config = dict(
    norm='layernorm',
    positions='learned',
    qk_norm=False,
    init='normal',
    init_std_qkv=0.0395,
    init_std_down=0.0061,
    lr_mult_o=3.0,
    warmup_steps=200,
    decay_fraction=0.773,
    decay_shape='linear',
    seq_len=512,
)
MLP neurons of a small language model. Each row is named by its layer, matrix (up: input weights; down: output weights) and neuron, and shows model dimensions 48-143. Each number is 500 + 40 x the weight over its row's rms, rounded and kept within 0 to 999. Numbers have three digits each.
Before each neuron's rows, "fires in" lists the words (lower case) most often at its 100 highest values on Wikipedia text that the model never trained on.

fires in: "which", "that", "present", "from"
L3.up517:469478476501384556502544511486518508559539530507550484430553502500596568536498552512472574490526548513458493498503519482454455397528482502462428472468514527495571493458463459418473491495547486452444546533570482529542457509488550487396482498409497496521476480544543468454532447441510503536
L3.down517:516521483458433538498482467557491530488496522533565456480463453537469534519510539439521463515529558483507543467520503518457486521528490494431488442422500470494568447554473477467468559448467437421437525568557508491518503622453502494549497487466495461490443489557573459485525470570530500518

fires in: "it", "the", "this", "its", "more", "their"
L10.up297:471506489541476473460500463540439543486534500556474576557501505448511513471488483564459523464587470535542499515454416510536496441495465498434476432509468514605537509555475544505541489398506440484510514452495480547519482497432556499549445537451503536528464569485506505526515501520500528502
L10.down297:605524487514547483549442558500505513482415516485536460541484422513488527470493506467446520537483520445482522497496559453505495509516558495525553519521516508463446570479522513480427490499522534579492486525497474480511471447558539446446554469495492522414496419556472525557505503416499461493

fires in: "by", "to"
L3.up446:478533538487540495477517437492525480455431451562510486561524482506539547542511490478557485542493525488494481495488454513421490532507515490556425478504413541496574499501510552552509441497490534551607547519534554450506503421482421491493513509531428434494476423497532394481522474485522540545
L3.down446:470482479508567468514474478517493507539625451521430513506498505522485436470464454474488521535518572604485504476472517472551507503553535499503490484478513519486441450468495493478489570449581476453494517509426456499579506415498518507454517543481505595460466517478463570534559498520431481513

fires in: "formats", "label", "total", "by", "zone"
L13.up87:524543538542521489574497488443441538518447532491536457489545522446480417524491516496505488436534396454495483445540481460522497508510527501483483468508472493485518463506480485510580518494552582453450431429535535424525493542486450527532488505508563530468496512519499579480516494493423490536
L13.down87:530488527541504553473490511544499530441515547497477533520492513540508496526554437536501438499449500541529500506479565515461555512455542519517521521456524434408498494468496509493492495527513444464501446423430549530471520553482541518456467456477540533495501532469550481535548445497508484442

fires in: "of", "in", "europe", "for", "year", "the"
L6.up509:554455471513540528587436523537537483581472504462447526475533496458508544534497463535383480416509560503493468500491478553509541499472481473482466540492463500568475470442541480514498480492476496495513439467556589496500519551583489546448488475526481529501513568497487549521464443507494548542
L6.down509:497553566521532478485521509455457509450553526494569524460488485492459550561508551511558525522453520467513513466486481554527523437427506471424510623529481550482499565479505502475519531526522465519543465561485501420502512489429512432553493475559524532517478438473543477418556537491519510485

fires in: "of", "at", "for", "with", "high"
L3.up90:527534505551517507581492450448504465564564493538474499454545494457510508484525462474465446499510525495526534582515506491511542487498471539485506498414523527481483456525522495534444579479479495478429500496538457499536448518436519499494420506474401529462542490585483579595474470511472480481
L3.down90:529503501437498465542488472449457535583506531533492501531476459511442500526483460503460487479494511529512433539464509566619496462502441527471539495547555556515493489470478458510426500582529552534532419513548452432600548559572521488467483471512486451479509527492525488508584407495526509538

fires in: "in", "of"
L5.up402:470465555499544488524490510521470577433506510590431495434562484451474558461498526530405562500462570511472526488452475509518519539443480474446519432490470492450513528467512550461526545500451499500511515526524465441510468501532498554460543552530580515481460530443498468433526493519520534455
L5.down402:461490536519490432492559478465538459518536539462555543497444564504536478573510459551496450500517499509565562531502508472452482481511561477607390557431528510509541428537506494523535463483524478533478502503492551492543507485543517472519529484522522549490441450524508468515446468514506461544

fires in: "of", "to", "on", "for", "after", "over"
L14.up473:531510526429469474471514459494560559569526512481485489471451468481552491498509462508427515372436455476588580511466487450497511530511471453520492514468476534525467503435552531480566433448540455482471554501479539527476454532467466546512549502498510598499458439388496491542548430495563542552
L14.down473:523561453517493491546475559447545505509507480562528479491516576489499497532536523498590499488540518457535462470539484548495413447500518465483516504502500520518580476541485556515507514544472402543478465459447496496508526408506549452453508492516517395518543498514431543463527502450481531468

fires in: "in", "by", "of", "as", "for"
L12.up35:530551556523512471511550536491521533548486520550489445467527502395475458419483515437474503511524531489476525489513512443498414502569444587493478521535434481426515553492532489533418495542455513445524619439498457456435475499552578550507537475505476541510493555536554509479532523469482505475
L12.down35:523491478504531559495494460496426496537513489459482490488549455490563551517587470533436551503554504462572507526465499511525556522484469524494470407478477505550497430570464533492500460489492452514466477505483509485494532432451444443542466505525424528550547482523437573548565461554483544578

fires in: "from"
L2.up120:518481588527514457497496469475516496573577466460496507510474416448493545461467484482508455467477535535487475572520545489471512477409494482467530459497500511440516494516472539614539500468479462469475507540487475490452485548501508553521415517534509542535462465547404524556481467452481549525
L2.down120:503514514478512506480568437573514510527535501543493460480548486576496516470508517484464519504447533493474539484532554442470488521536490476535478509420468516509444519524493509429459508478500566503500410419448513509527520475524569541432491498558476501540503514461456479510533434543456453544

fires in: "of", "to", "who"
L5.up557:459471453461526563432440519476460504532534482538382465481551510601586522561470569566469508501536557546508488487460570498466438476502506524489515561545505563492528494531629533529543494487473514457519448490433529498545470588463503524460529543518510527498463504486496530545437471535518432494
L5.down557:542499535437502501507479537543506573467446544502564513552458528604497481523528449529533503466477467460505551475506452470463481496431547492473461548527439547573435512529471527540503557484521473476512503463498544518526555473477551521552446473510477510514512498477566460501525541448464515525

fires in: "on", "in", "vs", "within", "during"
L2.up637:461488497528502563516494440470537481502500463410443471518473439469530475518525549501527449450454530476406503585437532476465466515492541560473543560491508477475527440482467527542557435458522573569528532550489513526460527539509522516477546535549527492524421409443554487502518453558492558450
L2.down637:601477516486515505466482535493552442471525537493584500522513481491521502526472500451441645509482566490569516590432540433461476512517504569513554512522493564479523500435526405502507446533454542522501477566579477460497408450490477486537488441535488538457497434503515501496482418518478501519

fires in: "of", "that", "as", "where", "when", "for"
L5.up449:477512469466552496424486513566562455524521491495492538561547510524487589472499527557447549487510532536549466463475544494515488579468496487513578502500467506476548485476524454437520495500451542490519480531476473433481443478438510535476519507454494558455479521430532419595482457556547426402
L5.down449:486446500553460537537466470506456481510502569469500489428571541475519515479538493549490502482450516385446508496496517518413531482471453529480477505496454512460529495551508504452492413557499565450464490551562512467490588448513531475477613478524443498496534419530524462512490428484480530515

fires in: "of", "from", "for", "to"
L12.up578:473462507416487536534476555542465531560525465473452457510503522437557503545504506446481455563569495461503436484573518499499530508468433453505453550550470465522499481482453538517422450475494496499570483536491476465565480500472558503448486477441457484551485462558512518510541422449460510539
L12.down578:501542481508537461507580456476479498473537436536473555500523462529510516481431522486453540412461522516463509509543524549441490479513510528454518588473452551506473564475466477458495503541520518443489474568499497457419543358533458493512500552555516536454524572489460482537466573500491496509

fires in: "from", "of", "it", "0", "the"
L3.up463:524470516528525599528505525488505514574464537519491394565537477486501527505473484493463501496499526542422532553529447559499482473538512478467478533554502543457501415498529577507497469453491515479473496470526491536522442533438436610568464533530563456512550470474505573557509483462460542481
L3.down463:533489487484416568431452530518489447467490508481532540470561544468546491545525542531523509558503513427417476493505500517464456475548462556498486464439502472498469514466511504508428493522474487519557401499500518499582600456447546407431526493517529499505484515518560428441532510525525560538

fires in: "the", "by", "as", "which"
L13.up545:523430452489477654446524542466491522526539484496486513542535521522603490441452499517526484473546515438453487470478496488505457496503463467446507448535504547517483509499570499492515515465436513500536530513499478507476516500461501529527502541531443418479495521442454471486540475463546496539
L13.down545:564516529523482474493462570525520507487442512468457482564463561495490509504535513513565502484459507479447521534545535511477539476451516464544508531493510554509523546457503483550509486525493469458475527420430484471542477404429616538547544503432525505539464526509442528463577534465501439509

fires in: "the", "by"
L10.up410:547524502492510502590509473531509519479466537507437510547621453463494476503454544472522545498469508504475498460415442456519497488422483490523457492525456513533500583550393538543482499528487533366458499467515487419464465519534591539471469503525513466483533514497527562474573455507445495493
L10.down410:553521483522491528497550504526504518500512528538500520537476488549436483478394503544549456503519449536502553447584510445513458563499505428364461499512400476458513457570514576424540469483528481453500426499534516542461526539540513473538437560525533484517413513580487473490480484517585506488

fires in: "in", "to"
L14.up319:466507488518494447486557483479520476528490448510469443482524474501532470547483465504505495509431492553484486505370518401557518548445502504438440535475504463517512513579474539503544499489504419443503478569470514492494555478511527512527464511564410572502535517491494495552524484486417580513
L14.down319:521540564555473456550449500509496512529505521474513481522438519446557587514521455509436530465470498468407514530565589463459537576546466559532505532480469535491492482489455454534445481496575450518447475511504524511505537413524533429465445540546475511475529522501537495540570542453465485487

fires in: "from"
L2.up153:474472588480492492551524490486493530547503509527477487470479444435607517482486494462494490415482491523501488506541471402448409469528449572454435485487446413506598534493471504514520538543528491523444433476480474603516493473472496532434457490573511492521472483517483447483426498455533584496
L2.down153:548505503505538502475560458537498548608543524486501528502428430434475484526480461472490461491509516543599471473512538457374447448514417481468506476479540448456545456497442477550495521547442446486496453507560506544533472461490489518494493494504550522558508515449522457543395496446477553503

fires in: "it", "apps", "goals", "in", "team"
L11.up332:595497555514504459490481509509519435525534446494511421486540536448519464487455582521400526468497559490444428501462548447464478421434499415492450493474526465503461479492519487481462558577496526426544507510476488561499516552517507459510517517517435573456504542496517510469551504479528504526
L11.down332:550496493564485520478487525504518525489478576491575436531527438516476485602413524524501546523536490489447575537477566507465486436519505459468438487489487506490490440475420541539450467479560530521467532480486554532518463486582534501521438527463497449542475495487470535436542448528495571466

fires in: "by", "against", "with", "vs", "to"
L3.up520:519604543482536492530486480471555513474462423401432489572522372511560517521508523516532504503522482489455558474530453518456498455527482485480518540519491532497515423581479490559504492539569559514504451591511454518493541513491504506548445546553461509451455556476418498452541517468519526554
L3.down520:485500506491537524512491469507517421452537519489479488476532533482568498493602484512557557533435477529508519489508565573483488529523462487477528394526475528433491418480495459564506545465500520505518550463524427449564496486494423465464502547517562549494402470489499527523526577508514543548

fires in: "to", "by", "from", "the", "compilation"
L10.up366:478538465483562563553535489474420569507546475565447542518463488532588452478459541502492466551459478458486507468495495550453428496427528516436447542506488581577568460438513546538528516470473427469485420533480493511533522524472548545523560454504578554543548450496478476491502433483468540469
L10.down366:537442450482497482541448474444492443542510533483527489473545409433478512575542488564495512428494520465502542484450516505432544430486538509520524516548477437478455539511499438480521571514487569498468557565584539489398531476437450496476484504517475489452539493569516513542522529496497578487

fires in: "and", "are", "to", "or", "were"
L5.up465:495510507501505512543459485486525477482486469554490444461497492527466482482462447483395506531552534506384497429537501392510505509503515497532519425473416529538433490497559598446514487436544526538510483523520584445451469458494476453452495443556451521486482453568491470505511490513509531557
L5.down465:478490486532489478517482617419536480489458561559478453505468489517551498557539492585543544484440464458496432531478484473507454521451501472416449405480562491474531531467593481522461500556467482451523562543534458442516474551439504507521535535503465484533576532486491496505449560430456502492

fires in: "to", "of", "from", "she"
L3.up153:544464516499521541530478442485476474522451472578496468544543479449520607505405535530470462542500532564475483538539513488506531457497404529581496543586561522512502469588536519512547505525511579485489489563507538501529506494511521545446492489473527513500485546464475526530460437440478539465
L3.down153:489416501433472450456491446497478510446545509471448529516494422474493479466512492559505575513479534553491398496448549514507462528455509565493494485460560514550521535437464490490487555550473527496547523470484463448439536460498460560508476496491575579439541496519501480403528509495488549554

fires in: "of"
L3.up491:438434528491494550464598485494498548480544564376367549429526545539558421534544607506531459523480539518489538545482565473463543529560486476592542531489574570490525479519522443527516498480484516497495487492451511495463473500409518514456473515474505557461464542551451527517449433494497500518
L3.down491:498452389559525473456511513525428446508562500456514478593475479463506603526510515505495482487560476502515476483509483482505507483494593526545446529457485496478519508486472510533491465444566436492448508473496480416544492573564486553520413492541504477533461527565531480520453539477475505541

fires in: "also", "including", "include", "by", "is"
L9.up35:403498566519537490495444505490526567491544490511479569453516473439495522527485548535470505496443530515447526497510467523521516501487424579575428513485515464471472514541485537528522504539566616597501466493497522539508459459491518474439442500518492487481487530435505480511500536529547534448
L9.down35:545514486497510442508503503462490525508443454516560567546466458456545505430501504518540470490569504501459549529546539511547471467607544423512512472534542434555516562467463537467536462493428412435517436500537541456491514503488458553504503481488524467586482527470552536536562504477421488577

fires in: "to", "the", "given"
L12.up45:519510550522454468532485474550495514524515484453509517530513475501519438525453510447473480499504518469479477478552481504421448510491512546481493524530485461598498472533469551548516437422525496451490433513470478488576533471554543452516457464524467508441510536441476507520478447412482543487
L12.down45:478534501523477545466558532449471524570525506545558462474471547540480510477560492539535501476451517525529446506479535469569431544534483509490531542479530516481445515516530417472467539515500489532543491501542546543475523433462424484505544542507513473495454514495538465503590556494417415462

fires in: "with", "has", "and", "had", "for", "to"
L2.up115:435615498442532549482542488458493556563613482492489499461538509497478498479529494496490575448490508547500472483471523479498461496508521502538464501462431544498413495445535446517397503447498538554481470473462512449426461570470476539498459535560438462447523467498509548471536547481579556526
L2.down115:492423516584481511511498467488556399500431495526502501502537596532558451513478462474483500469491509538518488606476455527507477496503455432428496560506445442535541492504506513505516479453471468503516494440524524503492512417526512500538458488454518530443517447536524532510585536518542543526

fires in: "the", "in", "which"
L13.up146:553580569466465521507478496541512487529491476423463513530565509423467473478519511442502537573541496513501502495448485523492512469461440437601492529525451511579509514463482523542539528544515447518508474418561464526462482479472560544467452487481488544514458444511512475481488535496501398549
L13.down146:467543409540484447631500521515506476481466488488422463553499552505494502523444474513525550500583471459530511497509499568497504484497521508523437429442466530490549546445487501460461552476549535513539530485467609552567504507538528501437432517546500491571526465502445497540524454542519495478

fires in: "its", "of", "country", "from", "year", "their"
L3.up76:478449496521437487508553499528522514562521452435471516523504497440504505515473511461486516416589534520426539496537516518511509455383519534499482415501517467502550504507450476488437551402487456497566522467520546452490539509506514578554483510450497422503527542535528541464450461540522547537
L3.down76:467483481415567484467473478479499485488507481550482571528532538504477479511487494541502415592539486452510475583446501564489508499505455501491461562521498572500477523554517496504534526573539479461444476508512453503505437484472463457541536504504543484479553507470500447550573533474462487472

fires in: "the", "of", "a", "this"
L7.up71:546544518547549510458524490490489507509566436487474522510504489562504479512564554447490412555442551481550484594536439423487419504535458445502577488462481528454464506510490508474519450527476461516522532559508469507522481522445486493517522545516433559465494560434557518397397486478508499523
L7.down71:507450520512465622461468532525483554516494506485521458540461447408527539515499507486537502475463426504441480455494501491490527482556487419511497475573495492463505485456494469481514537517439516465463430504535501552446394520511455521490551503441538532509459517443485516552482570546503522585

fires in: "in", "on", "during", "at", "among", "for"
L5.up190:484504398535506504502603449496528504528564520484448499493487502455508488481547526565558483479415505469547471470483453421525514590478479493517559469576495555444626436467513474510554505524504540480451407543511415482508517433459473476485525533570474584555480497505526555486538468485511528455
L5.down190:457439475490477535454528465487516568517542510474509519494482564511568531481513524560515520451496500523596480529546478402474451561477494525454498463562463518447568450465556496482476495550498474475478530519466450529496481493407376482478539543583507516513506603432489509464451520560497515459

fires in: "on", "of", "n", "known"
L3.up375:467531534452482483499481532579518483578541461500550557501439512476508476445449481516465463542534462483508529546453433549538539575454554476513543526567445499496508527459454456468545510441541529560519538488525556494419481480560525498494500455498488534483500447520530424532470498572577476536
L3.down375:468539467500571504508500454413510476455489479546503513444511493509567490537487587505486601513560483485529490445499576528467487491552419496550517414497438456493566484412546502482485390552538518466549433538448494520541487461480450488474575472452455522500515542511476468493533426422476496466

fires in: "was", "is"
L8.up531:527527525531551488468459512437457499470510470539518470561497427421505424525499533488473550499516528497498491479556560432478560437573539555511514518461465514560427475491513446472484500472563451534439492530533448550437514469492501497486581543573521519595529477511450414453485553508545576464
L8.down531:492501535498491502546574484414525551483491526512482512436486471504497497490402472489471552484537480559517533494593480502475547530594508512469502472467494532481442509495549459528492499422518508462507477502517564519442448517490476558547523506529514521436484576531553529477515449499458518369

fires in: "in", "new", "york", "the"
L10.up319:491465518486494522514522492541542512476496524417438570481531456479524509521440472543518481528539540517578436423545473582527541444475437472501547489479417499600516439527534517527568530490533431522493485486467527498453535456526518501454487482496538614497497533512566493444511485525541511520
L10.down319:547508474503533433571501528458475378498552505533521421561464478556487509518512515509466505508511513466474508582490517486428450568496574431452498547541540453477541497479471522495502492513503513533465491494535502504522506503407443492569523514523491428546478540487417531513532433479460521453

fires in: "by", "of", "scotia", "for", "with"
L7.up216:495497430504500557481508497464523486554460530517519486518539490469397426546452429474527555521500482510541540476473509550481509545524483548447473536469492458580475494540469574520544446548488470520477514538435536412514433577507473471542464433487448484451495531523511515527522445514539546462
L7.down216:504522555452505460475549503517449516494538451477430455470540491525538570494535586527459508564471448478485522529472496470507511435439447439524510461474453512483476548479485473493448505535542517415478491508594485526487536463591561511562478545489530470538480511509550504566557530494484460514

fires in: "in"
L14.up380:452455540494463453554511451509514478516544531535542454521485442498530515513441555509332520439511513560556501506449445451516544509424482498518576478465498485521468477584450504467479514465448505449485458559453544511480510473550472457445544495421487510516472552427530472499516490469504492581
L14.down380:494542497503490505462521478486383456518529528489468525412569460492562541476489497475481549527478552498560489454487540515565467529510505482588475526442498499512473568564532471556453440509511551514432460502524525485536457352556537518503526440557516499498446525537511555483556518467526516488

fires in: "and", "s", "the", "to", "but", "likely"
L11.up21:507516468502528502522428501490530516542529518489515455512428486453566462529532484481532449495481555545477478490501504546480511520510462502518462479458461529494531484499487541549521524547432395500529501495439482469519449481513502510435492451519544566539576569409496552482505401503523458477
L11.down21:433514517498483606502525496539473498514530538511507386498541502484471491454537485478530491553509435493444556519488541463535507461467505484497506497548574441525479466577499435514534493491483547498515478472534503500432455422460488552471481510484483489426457529527465464515454538513592615479

fires in: "after", "for", "when", "by", "to"
L5.up354:516508480530497564521470451531509505527494492537511507528474554555504498490477467514524496508471474541489503525421501471500498567473425496492454424527467515436560438510545594584511580431457497486560486476500507391479480455512485588512536419573471533499503408465575426530470536473497504554
L5.down354:544555525437596434490509529472494438480517494430474487445537427487507554558473518562458525496479475510548539521541526490427484476498528550542575529446511480569478523427483441501524452545533487422399479523517516539465455480420544515504537529530512537539516526501531491503549497537401503475

fires in: "to", "also"
L15.up151:450555501411528542530548513426575586444498485536494557453520391469463502536502495516551511502524555533460474484556529466518495537475515523549493511512490517478486503501598563503480544500542512531559424521500577489534486501516478522501480464508419551426557547527506433489458507449514510456
L15.down151:504524481524516504535467430503558428534541507415466548524497511461425450540527504536507571513500554444526507481532450500489474524437460514420512501483478484510462440500466540499531564475513426485514476544475504536517532396460460460553531554484558521550480569462501515528569447562450530517

fires in: "of"
L5.up50:540492527513472520460485528449517500562526516518512501431554520431544460492548451506460513523511473542601544552535524518498505487574459450473546455447542546463479505522517442421560519504504456544406480521459477482521457431500558493466491517532453531424506511467502493461417557559439508492
L5.down50:470509468498498532469511436485446594501503478529556534529531463520566497496419448523449463494502477527480437427478511457549497484504530558534437539477541537477512521507540457563514449494552508508549488503496559499539519520524474460554490474519559500548436458519533442464503511491519462556

fires in: "is", "of", "are", "with"
L3.up615:528488477528538525447506531502488454517534527506457447524469448467536420549524557557490504559482531538474529469447486546503502576558531492598527586534542513525522478549525474487476441574486464541457520465451528495506465566498459559516505498498533565450507514516444510502565429513492500403
L3.down615:486498547482510522504486542481551551463547534486448471493510528520564557436518548485433484489571494522487504456535553409436510457501485564499472480464511526448519484425535584522484530449482439499489530449467479545473494511472529495487470555519400553440520430522368528435453507572505543521

fires in: "to", "t", "s", "can", "m"
L13.up64:500410505426514586538508525494586498488518573473537507463453495500520458487484552499455529449524511555516521493509437429455487529515524434559439460514470538488483469543469494443471554511530468499543483476499458547526464488441528557600545469547443511458546499526489472468448473481499521482
L13.down64:475518473526546531514504507415588567531452458555549456547503534521503565509536485486476594520450492514532500501478449526535445472565466532493517507523457473569456460566508513440501522461498430558440463430466591538492537487513520527540440489529456558571460491502554491472559463560547516525

fires in: "to", "of", "than", "flannagan", "place"
L8.up506:519450579460546528504469550567476438526575492537529598536490422489574469556461495470532399502492489504482575498490539460491438484464509490530468460526446538426454469507510452518463470511576484545576500489524537448534516496543506527528524467491426512518567531558560457459468449503428437551
L8.down506:534507479437502550443564555484525507541503543485438437445475554493481447496477426489478506493463505533458550524462493508452422440507520497474461465535473507460575461504504519531549551433411489511531524518494460536504561567556488583493479488553506421450507517546489534520486537469508501461

fires in: "0", "to", "population", "utc", "road", "station"
L2.up362:471491538458490465518552507554503542452495582471547574484466479522585513574516433459504480558488428543473465520478516505554465593411482584457440492440470587489500544485477459444506514494521443409554485482509480512503510531470532492511589452516498535521509487466517461460467495436555484513
L2.down362:496552467561538488492520507438541571510507455471533492465421448527526467577483478526497474455442518523472469454505530547448530495527533422495510481592473464534512528504477432443478517607457525431544579431453490505502509500479488532397479446490500489528477508531584515477522500459501420517

fires in: "for", "than"
L3.up25:418500570491480527444459530497542412499589431499416563543477425539430446476534533522510483457445502456552508554486473474454449536515518444511539505488519529446546480545485388480464506456520493450503493557541476509475500461542477456546581535564452553477545455510551456538491445508546511479
L3.down25:526544480493441508557541467476511576543524409473471449481491508480471582543512533490497599455503465528428475509571539519448436541532466456498503514486412489535424521551534491449525533503466509493547497444572495475453484462525466503521540503479476485424533540464501474516536456420510473495

fires in: "the"
L9.up500:515541440540507548475505476476504472560521475540441493459487507545563534520453473542476505526478557566485529467469551485570548513465457520499523484537548453450552475466424551499573535514479495548530471577519482494536499454450530461461466502479406464504457491486553507436449475480604530548
L9.down500:575503570597492512552458525534454515423458541562533435469538490502524469520513490539451457498553455470521497491503458532451443539579633537478512568456485567573449528543491436474505492419461492449561558429465512505502464499520521483526525473509545480467552453478517455563466526535477470481

fires in: "the", "to", "that", "into"
L15.up20:464470560528499590475465473441484496515507496499544518495558451561540560521500492529560534495485471532467496491518435488491608509462533458468557537474542540445430529428495491491542531498523492439523443510477569530547450464495539503489477557441450473512468520547553482495543567536509512517
L15.down20:493473505564470469503476487457470498491482526502442520455537556442427410454474492485491432475438478418559511484463455511463493537554467530528511476503500495574573476523498545506471465468397490454552567511497429549519549525523532502529485493553443488560529525456446496463496463608453438506

fires in: "the", "in", "to", "several", "of"
L18.up375:437457492465447483441499578516451518475536524440468516470561452552556489497438495550519457520474493462480415457494519452623495463490493469471498501496528543549534493531470561481479530472480465524504473548507469482539489476552529533467580481508478542489475494544570472475513538541487511465
L18.down375:535479514497516540485514490507447493448539401550467436444476425544424567441470520450456526496565508445547523497476514535452466549447503518486510508536542483479546512547435558471436467497583579504477451471485521407508422497524504516508435530503466477519554522511525501472546448506514562554

fires in: "and", "to", "of"
L11.up124:464492463463427567468545571514505507531505469495516556428472454536559477513506421530552452482529500531518440560474512484487491478544452499434513551469525494559544445533538547507554485434493463459524434561511466515536474451444403491424484540534552497588450536489496519483497483461553516483
L11.down124:606472501448544525540474533466518520564426490520475473503538455430500584564495567481472476489478539515517560451548452474517457430427511488449479523548463485512467498485534481616489506527521563453480542460526549516502497460528556580494488505464454448496498522605480517518546558522470518487

fires in: "of", "to", "2nd"
L3.up149:462516445502468451465487542567528570483534397528515519571549484538540476543507555514481522558425562540563507566490560431439529574502459549568541528447558490499494533501490398401525475535501475532437503458517509500513504477466464490536495503446403517456491595502520502563423534467429505494
L3.down149:514551497505447463457518393475509495538530445550530517477430457509505481446522460437504499508481483494528422447478545518508559494495503514561548487531509586497508465507532540558501505472506550526571461470485514474442477463537568489465465472584459529509494523453463518487559503533543500525

fires in: "of", "to", "by"
L10.up432:475486491459476537514525514496487548517498497504535454431487486456584482513418497508477512543502502490546517541510473480491496524517449510518525476535459439499422554469527542490497464485590446496468549384515540531489456537526491491578526526419456483554485516493579480466524550444490531535
L10.down432:487467457464495522419494519476493462479512498441577528529532477521510515444589486504428517442455504500598438489479512527537508475466494522514487489502534518502530465461539532514541549506488525554501527546423497530462528383480485453465484507544524453591474425478466524554509503484509417472

fires in: "from", "of", "held", "located", "due"
L5.up36:458506531597494520484459419465494513510469485497551535459483489521552492524379555514435514512498531488477437489546436484503552542541485511557522555532433508572554473470606519516510521467491512492535480580463513492519470452583469539493499517613516587520515471477489467507451512473524554436
L5.down36:477479517482424535537586477529547500493543484492519509440529444525466512404537431514484483546479463431512516496477556508504495477541524433563574409558498563505473498467513494483527507499470505493494490469514471529493515590521574556476510452443446485486531450519520537430521476493476435533

fires in: "its", "de", "and", "statute"
L2.up436:470439576447504456537577529421488496464537495497484448447503520527486453467482594477495457489521543418470483500506463591484477602532477506512467461496521569465573499507452492484523559403483461492582506456411505510471498501509478493549494477492467524454490455437428463514513502547519529537
L2.down436:508456494524503482444474447511523487546506511521474524552463478540503482481498540501563459446455513469493460558457556466547527451383495506503489527507574485488465447515492552482467426574507497551492536529554527491465502512471444510540455520574527411502471481498520578418489518533441531557

fires in: "in", "of"
L14.up517:416455508504465498489526463567448513549511612504573501420456415486540474494500493482462463536470543504471474579468476468535477542521458481464502531444540526516531508549467506457452553538528526488464434525521451406471492500555554476544546482484440579461551473542530521465491534504473578487
L14.down517:476516565472526460491521542474419462543545550529551503499473436537451445450442495560472487544482545535525492474487474533533503461456523483391469510464448585511506497523394442486443491587497455542587479509421472504489554459467566479482451555433523495513474435532521457513568515525454522525

fires in: "the", "yards", "vs"
L2.up529:455455505505475572511491510549430544479472463515509485484448499456601479514519494489531504516486544544374517507484465506483515575499543496439519513498514528478535472420472520522542491460461516556524443444500482542467473470514548453477540530402454497488488487505453476495603484472564499444
L2.down529:564520445502520545528453503456502552485393571529552486556544520500541485531569480459498514519472374575462524468506526467498464535529488459471505456485498515550481468563490467437508483475464521513502512506572525540503486474457560479522449492470522456472495534505535480501500462574505464552

fires in: "to", "would", "had", "was", "has", "is"
L14.up268:518529478466583507505533478431457566481524443455532516561506492554539505564505508491525512487473530406471488545457539491488466434550536500510489529495446536544462461475492523542504494426459463470513461476483557511469517489514509481498536546482450566555516482440523467536549457418467533528
L14.down268:564450498463475552467511538524533562561538526522467492521392566467507426520468488514504544481491492587478457469531480557494497480522486529477478497571528523496519540466500407490506445471555496589556503491461499522493457519448487481547459499459502446439535481526451488481568509512440481479